Weights of a small transformer language model.
Training: a variant of Adam for these matrices, 1273M tokens.
MLP neurons of a small language model. Each row is named by its layer, matrix (gate and up: input weights) and neuron, and shows model dimensions 48-143. Each number is 200 + 30 x the weight over its row's rms, rounded and kept within 0 to 999. A neuron's up and down rows have the sign that makes its largest values positive.
Before each neuron's rows, "fires after" lists the tokens most often just before its 100 highest values on Wikipedia text that the model never trained on.

fires after: "–", "0", "9", "1"
L2.gate289,209,216,118,236,188,155,221,188,176,198,180,186,201,215,249,170,180,180,215,230,146,162,211,205,256,213,202,173,208,189,225,195,181,157,187,197,176,177,283,213,182,241,191,241,176,186,170,185,236,176,183,167,187,193,221,202,207,228,160,162,215,165,212,178,203,185,224,159,160,194,200,219,231,147,189,183,199,249,185,197,166,186,217,227,211,222,184,205,245,202,236,232,268,157,234,213
L2.up289,200,202,224,188,228,209,260,215,234,184,192,171,212,169,183,153,177,161,213,218,191,202,183,214,160,180,220,202,179,188,197,252,221,170,186,201,193,234,159,223,133,224,226,158,201,195,226,223,193,161,191,265,220,162,200,184,186,209,196,196,223,181,180,298,204,198,187,158,170,217,158,200,210,144,187,207,193,227,248,147,168,184,197,190,170,225,190,155,205,151,232,239,232,191,153,251

fires after: "0", "1", "5", "%", "3", "6"
L2.gate2159,212,217,254,242,160,133,173,214,183,216,239,242,196,207,237,230,238,200,169,168,179,231,262,136,189,233,200,288,189,201,159,109,225,178,213,207,239,214,173,203,157,199,200,190,194,203,210,151,252,182,188,206,202,242,170,206,178,238,199,180,183,174,148,179,178,217,170,246,194,204,182,196,202,154,250,227,167,210,234,203,192,184,247,180,198,165,152,209,190,217,193,187,251,174,162,233
L2.up2159,191,259,174,228,219,194,202,289,209,210,185,167,213,197,175,184,228,206,226,218,141,220,248,149,127,194,251,191,203,139,211,180,148,206,188,234,206,250,215,241,193,206,205,197,174,140,194,184,248,149,193,202,208,256,198,164,147,188,187,169,169,186,258,226,181,213,179,191,169,215,185,191,181,203,177,251,189,163,219,214,204,196,215,236,150,231,193,152,195,246,219,213,194,158,261,243

fires after: " after", " as", " when", " before", " until", " "
L2.gate757,207,201,201,159,229,212,241,165,247,145,232,258,167,187,239,204,156,197,218,205,215,192,189,224,189,224,201,214,212,168,150,208,259,191,203,196,253,114,210,191,215,231,202,197,251,175,205,204,171,207,214,191,224,182,171,214,172,219,180,180,160,188,173,178,126,208,185,228,221,210,120,210,250,219,216,206,189,207,231,230,120,227,239,220,205,209,181,225,190,199,232,138,249,184,249,196
L2.up757,154,265,185,220,216,240,174,196,205,220,173,196,195,231,211,188,205,196,227,150,224,178,222,197,201,228,207,215,163,171,235,222,199,167,207,162,188,204,221,211,195,227,200,221,212,197,141,206,205,195,168,198,177,160,194,202,240,162,185,168,192,153,204,218,216,219,198,185,193,159,210,210,210,219,203,218,224,234,235,141,141,211,161,191,148,148,234,215,236,178,204,251,239,178,224,183

fires after: " ", " and", "1", "9", "2", ","
L2.gate858,230,169,200,182,221,201,294,192,169,209,164,184,155,229,272,162,150,158,209,220,231,213,209,166,171,168,232,207,221,231,237,178,226,228,217,256,179,226,224,180,188,176,176,229,213,190,260,195,226,204,188,197,199,222,208,212,181,163,239,229,245,178,215,204,242,176,217,211,211,264,237,188,185,144,219,209,246,136,166,169,197,272,194,216,186,210,211,227,143,180,170,236,220,248,194,207
L2.up858,226,162,214,149,266,151,254,208,238,155,142,219,216,149,217,167,232,183,158,210,205,137,222,205,203,205,222,221,236,223,189,190,225,181,210,247,235,212,207,196,204,214,206,214,214,221,266,182,225,269,181,160,229,200,224,222,178,205,186,162,238,150,201,235,231,187,160,216,174,169,226,162,204,195,223,199,204,208,258,156,153,227,242,148,191,188,205,177,160,158,194,207,197,229,191,152

fires after: " |", " the", "-", "\n"
L2.gate818,226,187,200,258,211,193,189,215,214,171,186,219,156,222,230,256,181,192,162,196,173,182,234,173,175,233,191,220,218,182,194,176,192,216,147,175,149,186,235,194,201,210,218,183,225,192,128,201,191,189,179,237,194,190,219,241,195,211,186,247,177,193,204,168,203,240,105,200,218,166,181,181,242,222,210,203,181,179,219,223,247,174,183,191,220,162,184,174,204,160,256,175,235,283,224,191
L2.up818,136,152,179,182,226,192,230,184,185,214,196,184,209,213,240,222,115,191,175,200,184,226,218,160,214,220,167,236,202,171,178,276,206,229,215,124,226,184,227,238,225,233,205,214,238,238,202,172,191,196,222,201,268,199,211,172,188,247,195,157,269,237,239,176,219,238,168,211,142,211,204,148,164,162,221,190,213,173,245,190,209,203,166,152,210,221,176,133,186,209,235,196,221,241,238,225

fires after: " ", "0", "2", "5", "1", ","
L2.gate998,187,206,195,261,236,191,195,167,219,164,214,207,163,200,227,256,225,167,221,229,201,234,218,153,208,207,230,202,153,255,188,176,152,125,187,223,219,149,199,273,199,199,242,208,202,219,230,191,201,204,177,146,200,234,169,251,218,189,194,209,140,202,160,170,209,183,211,177,151,223,189,212,196,187,268,162,239,204,220,198,202,213,147,163,195,161,172,220,193,162,229,225,195,185,193,217
L2.up998,188,227,202,172,200,214,189,194,202,202,208,182,246,186,204,209,215,210,224,175,167,233,159,182,172,203,218,238,209,153,168,199,214,228,224,156,189,230,163,218,193,214,179,181,221,173,214,188,196,175,197,218,204,261,162,192,234,187,128,167,259,271,231,239,165,188,197,204,226,159,148,194,208,164,179,152,254,234,240,280,213,161,197,165,200,197,228,196,197,189,214,274,226,153,256,231

fires after: ",", " and", " "
L2.gate587,220,142,209,195,215,211,236,255,131,229,218,175,195,199,154,226,245,159,206,230,189,186,189,256,197,162,204,216,199,249,240,185,143,222,198,207,195,227,248,275,213,221,187,217,237,256,227,220,266,140,251,170,167,218,183,168,179,170,227,178,232,225,210,214,201,136,209,220,200,214,206,238,203,133,221,186,142,216,183,192,256,208,236,178,186,198,179,240,187,124,212,198,219,232,188,160
L2.up587,277,185,220,255,184,223,178,158,174,179,171,221,215,198,204,192,162,225,213,184,190,217,201,216,213,225,178,205,217,183,244,153,143,174,234,167,191,196,180,198,180,251,195,194,153,207,199,176,223,198,165,229,212,176,178,173,213,169,189,207,150,231,263,249,240,169,166,166,261,238,185,220,174,154,197,141,213,205,186,167,210,197,178,260,245,194,225,136,172,193,227,239,230,220,223,158

fires after: "9", "0", "-", " the", "8", " "
L2.gate2091,193,209,186,149,164,247,234,205,247,269,190,174,144,195,238,200,149,217,189,178,158,168,216,204,248,224,164,188,203,162,199,209,189,174,125,216,202,181,151,213,206,181,200,196,198,155,197,207,151,174,188,159,201,232,226,218,257,196,231,238,205,249,177,197,186,200,224,157,214,199,181,176,230,194,222,172,200,205,154,178,130,227,186,180,212,175,226,220,193,197,246,202,200,174,179,215
L2.up2091,213,235,166,211,253,188,185,266,228,265,152,216,123,163,230,171,176,180,148,162,202,196,184,227,144,213,249,237,183,204,220,208,204,207,161,167,151,188,146,233,255,195,213,189,247,180,221,202,200,236,218,190,241,201,152,173,196,255,219,207,166,176,233,201,235,247,253,130,185,165,222,241,198,137,196,220,164,240,207,222,207,200,204,172,200,165,207,169,185,152,174,214,199,220,180,212

fires after: " and", "-", " ", " to", " also"
L2.gate2293,221,204,190,178,184,189,183,171,216,220,176,198,140,222,231,228,186,217,170,265,205,163,202,236,228,174,182,205,216,241,238,223,213,177,179,196,214,180,152,186,171,232,201,184,187,219,138,221,209,168,152,199,183,219,224,214,247,206,199,185,178,255,196,168,205,199,177,170,219,225,189,209,217,241,178,187,217,186,185,189,187,207,239,159,187,205,216,199,222,157,192,209,215,210,224,164
L2.up2293,149,197,161,244,232,169,257,220,108,215,175,191,188,186,219,251,225,159,220,227,191,211,185,196,153,218,174,152,196,258,217,196,197,216,172,212,174,261,239,223,166,163,211,205,238,229,204,206,183,114,201,202,184,203,182,191,217,206,197,239,165,195,168,262,220,215,187,206,176,188,223,198,186,134,186,175,197,193,243,203,239,237,154,183,202,187,212,197,151,221,247,179,197,202,189,242

fires after: " ", "1", "–", " Released", "0", "\n"
L2.gate1338,162,202,193,209,209,180,224,231,226,175,168,168,206,218,203,174,198,184,203,132,164,210,178,202,227,239,252,205,156,164,186,138,240,181,185,171,157,222,210,199,173,178,223,168,202,200,209,175,213,213,213,201,174,155,149,145,196,127,142,220,144,159,252,200,182,239,189,112,227,180,230,203,215,211,199,248,185,175,272,165,174,188,183,183,194,169,209,218,210,183,187,192,245,224,194,251
L2.up1338,130,173,200,178,214,175,138,147,226,120,189,204,155,211,176,194,117,189,246,205,171,214,147,224,189,259,197,159,264,214,210,171,185,187,172,188,216,228,213,153,158,218,225,203,217,216,252,206,229,242,179,197,229,215,197,207,172,188,191,172,196,181,145,192,212,207,204,151,155,194,170,216,186,231,267,178,147,178,211,178,154,176,193,181,149,194,156,179,195,195,246,181,220,179,167,143

fires after: " and", " a", " was", " did"
L2.gate464,233,230,206,201,170,241,179,222,169,189,215,186,176,152,268,161,163,167,148,244,193,198,256,244,266,163,220,213,230,209,196,211,189,178,146,203,207,199,172,185,162,201,193,180,229,236,235,199,188,169,211,195,222,228,213,218,196,187,177,282,196,182,205,226,193,176,143,203,155,218,220,163,219,183,223,166,187,210,239,179,248,234,214,205,222,238,197,157,171,188,195,216,236,183,260,198
L2.up464,171,200,222,199,138,225,190,182,169,262,212,172,166,246,187,189,252,220,142,206,145,235,181,219,185,198,166,214,163,175,190,185,197,249,183,175,253,224,243,253,185,191,245,217,215,207,183,212,216,225,188,174,201,230,242,187,219,179,140,202,212,202,186,222,185,177,191,206,207,184,210,198,232,189,241,199,223,222,185,159,219,174,189,228,226,150,197,252,206,160,208,199,243,215,161,174

fires after: "9", "0", "1", "–", " "
L2.gate622,165,208,193,193,188,202,201,226,223,178,172,139,207,189,230,202,135,156,160,198,169,121,189,229,241,174,130,256,159,206,243,255,189,199,146,185,189,196,197,225,154,159,199,206,263,174,139,204,111,163,227,232,200,219,220,163,213,228,160,182,110,195,166,192,180,180,210,131,182,207,212,190,236,220,164,150,228,164,153,203,183,180,187,222,181,253,162,251,203,223,235,210,160,205,183,214
L2.up622,180,225,153,210,178,205,210,175,226,157,193,216,188,221,231,161,205,155,202,242,160,197,169,211,203,209,227,190,165,158,201,173,210,215,214,151,194,229,216,221,237,246,204,191,127,225,208,224,222,186,208,251,209,207,170,210,221,199,175,170,205,214,225,226,212,172,208,206,179,181,151,168,219,127,196,263,165,211,273,178,198,189,174,205,210,151,186,214,191,223,251,158,271,174,195,208

fires after: "\n", ")", "Early", "==", " and", "-"
L2.gate1084,234,211,176,244,212,154,217,247,170,204,151,167,193,196,200,196,225,229,240,192,133,237,181,174,199,199,200,182,205,185,198,227,208,181,196,158,139,132,216,208,171,198,193,233,178,182,194,223,216,193,204,181,206,220,195,182,222,192,183,192,181,158,245,217,179,209,195,212,237,156,173,158,273,163,199,197,186,136,162,153,214,191,184,105,223,157,140,188,230,175,199,207,229,224,184,206
L2.up1084,189,169,192,234,207,190,180,210,237,187,208,219,248,288,176,198,200,155,231,239,138,150,183,166,199,225,142,214,207,224,230,222,243,223,162,169,165,166,209,173,148,186,209,264,193,213,193,198,219,176,184,240,264,129,169,174,179,138,245,229,223,144,211,191,239,190,216,204,186,215,208,178,192,202,182,209,181,206,204,153,204,207,218,167,164,160,214,166,233,186,202,207,219,169,214,175

fires after: " ", "2", " the", " (", " until"
L2.gate2184,235,228,154,141,199,231,147,195,240,172,211,246,144,202,186,231,216,253,189,195,236,203,229,234,246,171,181,190,220,188,192,199,251,161,200,184,235,134,194,171,201,194,160,157,204,226,231,148,149,211,194,187,201,193,151,230,177,186,241,200,164,201,207,176,175,200,161,230,246,190,166,186,170,200,210,201,182,206,175,206,173,184,248,205,155,207,187,202,214,206,205,95,214,246,187,175
L2.up2184,211,230,177,225,202,200,191,188,224,161,191,174,213,186,183,207,172,127,176,188,175,261,176,252,204,206,229,214,157,164,242,259,182,229,244,246,215,252,244,163,182,222,243,200,200,209,215,201,181,201,219,188,235,152,186,184,181,187,246,247,235,181,170,230,211,241,179,247,175,232,197,175,235,161,194,236,251,197,193,180,216,221,191,168,194,166,245,164,170,220,170,187,195,201,211,227

fires after: "1", "–", "9", "2", "0"
L2.gate1423,236,249,139,213,200,230,187,175,201,208,238,201,217,238,245,234,211,216,171,201,150,209,214,215,230,166,211,232,164,176,276,265,195,216,232,215,167,220,186,129,184,246,235,228,202,236,174,215,177,201,172,237,188,202,194,172,230,191,189,190,188,214,233,188,223,189,178,155,180,171,238,278,172,207,215,167,215,188,239,206,172,206,145,209,197,150,201,217,210,183,195,209,194,177,208,210
L2.up1423,192,229,193,214,245,243,242,165,219,127,164,172,200,221,192,149,210,191,220,254,194,127,204,232,225,199,266,175,210,176,199,226,195,229,193,248,219,239,190,157,170,199,165,192,122,195,125,198,195,153,200,173,215,192,195,182,204,240,170,185,240,227,227,180,231,207,177,212,212,190,191,246,202,169,215,157,167,180,253,172,212,189,156,179,268,244,176,201,229,255,239,304,235,172,256,213

fires after: "9", "2", "1", "8", "0", "7"
L2.gate1557,168,262,138,208,174,177,198,195,170,223,248,231,224,245,253,201,194,146,126,215,146,188,249,179,218,188,196,234,206,186,194,219,230,226,186,174,199,163,219,219,189,213,179,179,225,232,210,223,263,154,229,174,192,185,187,180,187,234,246,220,172,207,134,238,215,189,182,206,200,182,206,222,205,218,205,232,218,215,163,200,166,186,134,182,153,170,262,195,230,197,151,195,194,174,242,207
L2.up1557,211,203,218,224,191,225,265,213,183,198,213,139,218,228,194,202,199,214,201,164,192,208,169,196,223,199,166,161,220,136,167,195,287,170,151,200,202,132,165,145,121,168,160,222,182,180,170,193,194,209,199,180,189,206,190,194,191,154,193,225,256,216,161,164,152,273,191,204,225,174,161,226,186,217,217,211,195,156,140,251,178,180,240,192,205,152,231,243,174,199,202,244,232,164,204,231

fires after: ".", "==", "=", ":"
L2.gate720,226,222,192,172,212,162,201,177,209,218,200,168,215,207,209,212,162,201,149,156,203,223,181,259,246,184,197,202,214,212,197,207,259,178,227,207,228,181,210,247,154,150,158,169,223,184,235,165,255,133,192,216,206,185,174,212,185,204,167,232,182,173,184,172,163,200,222,223,178,257,254,238,196,178,203,195,155,148,190,181,254,191,203,195,205,149,155,198,167,160,200,176,194,219,181,194
L2.up720,187,198,179,185,170,159,160,223,203,249,218,168,232,279,216,195,177,168,259,154,220,164,223,199,169,187,143,230,206,226,211,164,161,223,186,160,192,176,206,193,208,198,205,193,266,241,255,141,177,228,178,154,230,186,220,177,97,150,212,184,242,194,149,233,217,162,183,215,269,207,143,204,235,286,199,193,159,203,179,185,194,163,191,224,152,219,229,197,207,230,202,233,193,170,175,220

fires after: " =", "9", " the", " "
L2.gate1642,269,179,207,207,167,194,201,232,180,186,202,228,192,204,225,213,149,140,212,216,226,199,257,210,174,197,194,194,245,215,188,212,247,229,209,191,213,187,228,243,224,200,212,210,199,238,214,138,204,198,245,204,170,217,250,187,192,197,187,248,212,214,185,165,194,154,221,156,233,211,208,195,238,205,163,181,187,202,190,277,285,231,192,184,140,253,208,197,221,168,198,227,184,191,116,204
L2.up1642,212,214,143,152,212,164,182,156,195,200,182,159,195,147,217,203,178,147,187,269,179,199,200,194,168,215,232,200,282,180,222,172,238,244,222,242,185,200,184,178,195,193,219,152,205,184,286,184,233,189,166,200,220,186,246,256,187,203,163,187,190,198,179,235,203,197,193,157,228,230,217,255,220,190,173,251,231,219,261,220,183,193,153,180,220,202,252,179,193,231,202,147,142,196,199,229

fires after: "1", "2", " ", " and"
L2.gate1223,224,245,183,149,194,242,263,230,135,227,163,134,229,185,224,217,205,191,212,199,205,187,163,165,193,196,140,203,171,212,254,174,179,181,195,181,204,165,213,149,187,221,220,165,184,173,189,180,204,240,214,194,204,226,152,232,168,241,128,234,165,200,200,193,207,162,235,205,162,221,174,223,178,254,197,230,251,235,206,177,184,205,212,212,208,200,151,173,131,209,186,182,150,182,229,228
L2.up1223,213,217,173,203,234,235,183,197,206,146,189,198,214,187,188,230,221,187,177,243,207,189,215,209,234,169,203,225,191,190,249,168,252,164,208,230,156,239,187,215,193,225,234,239,152,210,180,186,163,171,143,225,201,184,197,248,147,195,201,207,171,233,203,205,188,194,242,205,177,157,261,260,223,232,188,179,219,203,188,197,205,190,129,182,189,172,169,234,206,253,242,220,198,147,187,196

fires after: " that", ",", ".", " which", " where", " when"
L2.gate2410,209,175,193,193,217,194,202,232,154,191,195,241,165,237,169,228,150,203,190,259,199,203,236,174,210,194,214,177,210,243,226,234,226,219,166,181,180,151,234,196,220,191,183,133,201,183,208,211,227,195,210,228,207,205,181,199,190,164,186,205,183,175,220,218,148,224,132,209,183,157,197,216,222,221,237,208,156,194,218,177,184,210,230,192,197,181,189,190,236,150,165,173,238,180,249,175
L2.up2410,238,241,175,149,251,242,242,197,214,209,187,192,223,197,179,192,168,207,180,188,184,189,157,148,183,195,249,207,247,265,186,250,190,190,125,165,138,199,203,230,208,177,194,233,240,169,228,178,183,196,193,148,213,191,195,202,161,161,203,153,148,229,174,237,182,227,213,161,148,196,205,202,198,146,146,242,185,219,246,232,193,193,199,238,151,245,190,226,139,209,196,195,210,204,192,280

fires after: " ", "–", " end", "-", " early"
L2.gate2177,182,222,194,209,192,157,177,173,222,162,162,227,185,172,263,191,176,222,207,153,202,208,198,182,230,204,224,204,208,167,200,164,213,130,236,223,204,204,192,199,239,211,176,230,155,226,183,202,187,224,181,199,215,198,209,215,204,179,196,203,143,226,153,129,185,178,164,221,206,161,207,228,165,188,206,240,143,219,206,225,224,213,146,153,229,214,202,206,258,171,138,163,219,205,201,233
L2.up2177,156,192,217,163,185,246,223,162,220,226,249,198,218,213,209,212,127,198,194,224,249,144,166,180,238,204,216,213,220,156,205,192,209,216,183,189,210,221,193,211,187,238,205,165,190,216,195,190,220,189,194,241,237,202,170,236,241,142,235,178,180,219,138,256,193,188,187,194,218,176,179,223,203,192,228,205,157,239,201,205,142,280,110,187,225,226,171,217,213,279,215,200,161,193,190,231

fires after: " |", "==", "0", ".", "|"
L2.gate1619,195,163,224,175,154,194,185,226,209,202,195,186,181,168,208,147,186,189,207,204,213,152,208,237,233,203,175,263,226,208,257,223,178,185,167,184,151,202,209,190,168,222,208,169,183,201,206,239,211,163,179,206,157,192,169,179,161,196,218,230,146,134,201,188,171,191,185,198,182,193,175,216,216,203,255,169,175,199,186,178,193,178,173,183,185,199,241,115,220,172,205,208,251,169,197,185
L2.up1619,250,213,222,217,197,153,199,195,218,218,217,158,188,189,208,194,257,194,184,196,217,181,179,186,225,145,230,200,205,198,277,195,207,257,179,272,215,174,182,154,171,219,174,176,187,172,204,199,201,208,241,176,173,171,227,179,154,210,224,199,166,187,171,199,227,235,210,199,189,212,187,184,263,176,172,189,222,226,181,206,215,162,174,223,139,215,207,248,180,199,197,145,215,173,184,209

fires after: ":", "3", "0", "5", "4", "2"
L2.gate503,237,158,181,173,188,222,180,238,231,257,181,193,183,170,186,249,205,236,196,211,231,229,159,219,162,186,195,201,181,249,232,215,202,172,188,172,203,145,219,202,196,226,221,173,237,215,195,188,236,238,230,198,194,208,201,200,157,194,205,218,225,252,194,216,192,152,168,187,205,241,202,225,216,236,215,204,240,144,166,225,224,173,190,186,167,230,157,200,228,130,219,229,158,188,193,170
L2.up503,194,203,197,211,185,225,200,230,211,229,204,207,248,221,218,231,157,187,131,226,232,219,238,187,159,180,182,214,221,242,197,226,197,180,157,179,173,147,161,217,173,148,167,206,172,180,240,194,173,230,193,179,240,234,163,165,237,158,225,195,190,291,232,152,190,184,214,199,190,237,126,227,161,221,169,262,177,179,270,248,186,218,194,206,209,180,172,251,216,179,206,198,163,188,218,220

fires after: ",", " New", " W", " North"
L2.gate598,193,179,188,184,221,185,195,244,183,207,214,190,200,207,256,203,190,200,182,232,164,199,216,267,223,179,145,214,226,267,187,197,233,145,111,208,223,185,226,264,189,187,173,183,179,219,211,197,229,197,222,199,159,209,183,121,201,156,227,191,186,198,196,181,169,172,236,143,237,214,159,222,203,221,218,140,107,174,223,210,238,225,192,202,230,160,205,233,221,173,168,186,199,207,224,204
L2.up598,156,238,237,169,188,231,229,248,218,223,195,173,246,179,235,227,196,194,214,191,244,215,208,210,226,166,222,204,225,154,171,183,123,178,177,194,219,177,174,169,183,187,210,254,162,242,202,206,220,206,216,216,219,201,228,205,222,198,262,266,198,186,206,187,170,172,206,164,190,219,222,204,193,207,165,145,256,176,205,169,253,245,244,268,284,211,267,175,206,221,256,247,264,209,209,194

fires after: " and", " (", ",", "1", "2"
L2.gate164,170,169,188,161,182,208,241,217,181,242,162,188,166,198,247,135,222,189,218,201,187,181,202,232,223,163,185,193,196,203,203,198,184,183,230,125,222,206,203,216,177,178,169,181,215,277,233,194,219,201,171,252,207,229,228,213,233,238,188,196,224,193,250,205,187,188,206,148,152,166,213,205,210,219,131,205,196,214,175,135,165,212,178,253,189,239,212,194,215,163,175,215,196,150,188,214
L2.up164,193,153,207,189,217,176,182,220,157,212,282,211,146,196,226,225,231,216,241,237,147,164,192,204,259,253,167,206,229,160,173,189,236,138,189,183,183,256,219,207,166,154,237,274,202,179,263,187,208,260,238,208,179,197,238,207,269,208,219,136,164,200,169,227,217,163,184,188,231,243,215,225,151,208,205,253,245,200,179,239,262,211,208,223,156,150,202,183,167,210,173,207,207,222,208,163

fires after: ",", "2", "9", " in", "7", "5"
L2.gate1786,166,151,183,213,226,180,219,191,210,275,246,228,190,163,203,236,182,260,192,215,203,207,213,241,189,212,243,237,193,230,246,201,228,186,192,222,204,161,211,232,188,229,218,224,205,222,195,203,180,240,190,223,138,235,199,178,192,204,194,205,170,244,171,149,185,147,220,196,208,251,232,171,269,184,216,188,158,176,231,254,238,187,269,181,230,167,227,217,225,132,256,169,220,167,202,222
L2.up1786,220,206,218,198,217,219,216,226,231,192,195,198,221,186,269,214,252,172,138,227,200,232,216,203,169,221,181,191,213,243,186,140,211,206,143,269,245,202,224,252,230,186,195,191,201,158,238,227,231,219,195,213,215,222,137,161,198,194,217,211,242,186,219,192,201,215,220,194,223,185,131,225,251,269,270,220,224,224,207,181,211,181,149,228,160,254,201,185,212,150,156,238,206,216,234,186

fires after: " ", " |", " as"
L2.gate106,179,203,219,123,213,218,257,197,199,232,229,186,134,208,214,215,166,201,165,201,227,229,217,196,195,192,158,149,197,214,166,169,168,167,186,216,278,185,196,292,194,193,210,153,213,216,204,141,196,146,153,224,267,164,151,219,191,182,146,191,227,237,203,241,193,216,200,219,170,258,178,247,214,218,225,234,171,188,263,189,168,234,172,191,184,200,235,178,172,213,238,225,242,190,212,224
L2.up106,179,160,181,182,156,164,174,205,179,181,155,220,204,186,215,205,136,227,152,236,218,224,215,201,202,232,213,192,210,199,185,202,182,164,235,216,231,223,117,232,159,195,214,235,198,156,168,208,171,174,199,224,219,176,262,255,215,217,218,211,183,154,201,189,251,242,170,139,155,220,161,238,195,205,269,174,181,201,192,200,193,190,198,164,138,206,140,189,171,208,196,203,215,170,223,207

fires after: " |", " ", " and", "7", ","
L2.gate1737,214,215,224,239,205,202,212,185,231,200,223,190,144,226,250,229,204,238,247,254,193,141,200,208,198,172,186,246,222,273,202,174,186,181,154,181,208,224,178,214,179,185,217,216,216,217,211,213,225,234,206,221,194,193,250,159,162,218,298,190,201,198,230,192,175,168,194,229,197,299,120,208,251,196,216,220,163,194,208,244,215,246,215,189,198,193,177,199,230,151,188,172,196,173,207,201
L2.up1737,151,160,230,214,168,200,217,239,213,159,186,212,207,197,216,196,199,155,223,187,166,197,178,221,231,213,164,182,233,224,172,152,247,204,188,222,203,185,211,207,229,178,237,211,199,203,204,222,167,243,174,235,199,249,162,177,197,278,186,161,201,169,235,203,180,193,190,201,226,250,181,182,233,216,239,187,208,233,175,180,167,224,255,214,177,218,215,179,193,195,252,242,191,203,219,201

fires after: " and", ";", "),"
L2.gate864,184,239,211,208,227,161,191,200,227,220,150,219,159,171,169,210,213,193,176,242,139,228,180,234,245,203,221,235,198,183,183,197,203,176,173,207,186,172,210,217,146,212,240,168,192,186,173,235,192,130,179,224,183,207,249,197,206,177,151,201,205,187,248,223,122,234,159,238,197,185,245,272,175,171,242,183,243,218,205,221,172,237,169,173,212,201,188,145,231,209,198,183,189,219,205,171
L2.up864,240,170,220,188,210,158,238,242,152,180,226,219,177,177,237,207,246,193,186,244,169,247,168,186,226,218,183,177,198,195,183,240,207,184,186,191,235,196,272,210,207,190,239,187,185,182,215,192,183,195,156,226,197,201,161,251,174,145,150,178,254,214,191,192,148,190,230,275,227,217,216,151,180,234,229,187,176,216,203,220,195,237,175,199,220,231,136,233,265,209,154,226,249,239,127,169

fires after: " that", " which", " and", "e", "g", ","
L2.gate1373,199,233,191,154,215,110,177,223,208,241,155,193,224,217,214,202,262,214,206,265,191,218,177,215,170,198,229,184,203,236,223,222,154,167,182,211,197,170,243,221,145,212,202,215,164,214,192,227,173,176,178,190,180,173,204,223,108,174,196,196,175,186,172,194,211,194,207,187,191,211,179,223,177,200,210,203,212,139,230,215,228,191,247,199,201,163,178,200,213,146,165,166,184,197,216,152
L2.up1373,170,179,206,181,198,169,195,220,163,210,162,221,240,173,272,237,185,276,204,229,238,255,175,203,191,183,165,148,239,241,192,219,203,171,262,154,139,221,214,210,170,219,171,191,184,217,255,135,259,164,208,187,207,211,224,144,211,263,195,161,210,251,230,231,185,206,181,203,194,175,239,181,205,213,164,214,238,219,208,131,180,255,201,235,284,222,222,184,152,196,219,270,210,246,203,170

fires after: "==", " and"
L2.gate2751,158,171,205,179,172,185,201,236,157,192,226,164,189,191,254,176,189,202,217,140,208,156,200,254,226,192,135,176,226,223,217,181,192,158,219,158,186,201,210,231,190,201,189,140,216,249,225,223,241,152,197,238,172,195,221,182,195,207,233,195,194,186,218,199,197,130,190,189,207,213,195,199,228,182,166,169,154,163,141,180,203,197,192,205,190,222,213,226,228,224,235,218,223,208,158,195
L2.up2751,159,201,244,203,166,222,218,190,211,209,223,213,172,186,204,170,256,186,201,209,262,197,206,189,201,98,142,190,214,234,171,154,173,191,163,142,170,200,253,202,246,218,216,181,186,203,271,191,198,229,213,229,214,156,263,209,217,211,197,133,212,188,185,165,244,177,161,206,204,199,199,148,277,186,207,191,199,239,193,215,216,247,196,180,149,242,208,241,181,178,170,206,119,234,209,183

fires after: "–", ".", "-", "0", " ", "5"
L2.gate126,164,191,168,193,208,187,232,188,246,242,185,210,190,202,237,219,166,161,189,236,188,227,142,239,231,234,236,204,217,222,187,254,213,182,186,147,218,189,215,197,232,221,195,246,227,152,188,221,235,178,156,164,205,169,98,185,191,212,142,232,193,193,158,128,153,238,143,208,183,208,205,151,194,147,227,191,181,211,176,276,222,208,140,188,143,212,139,209,259,168,150,198,214,224,194,210
L2.up126,172,194,220,233,189,217,134,144,180,246,191,207,230,199,203,224,191,212,171,175,232,233,115,198,208,227,216,200,182,151,167,174,173,266,212,168,201,198,240,202,165,189,256,240,177,187,248,213,219,197,181,221,225,208,149,232,212,203,155,211,195,203,194,148,280,277,207,207,168,215,197,227,250,248,237,204,208,234,223,165,235,187,195,181,200,199,180,187,194,142,218,193,196,191,179,181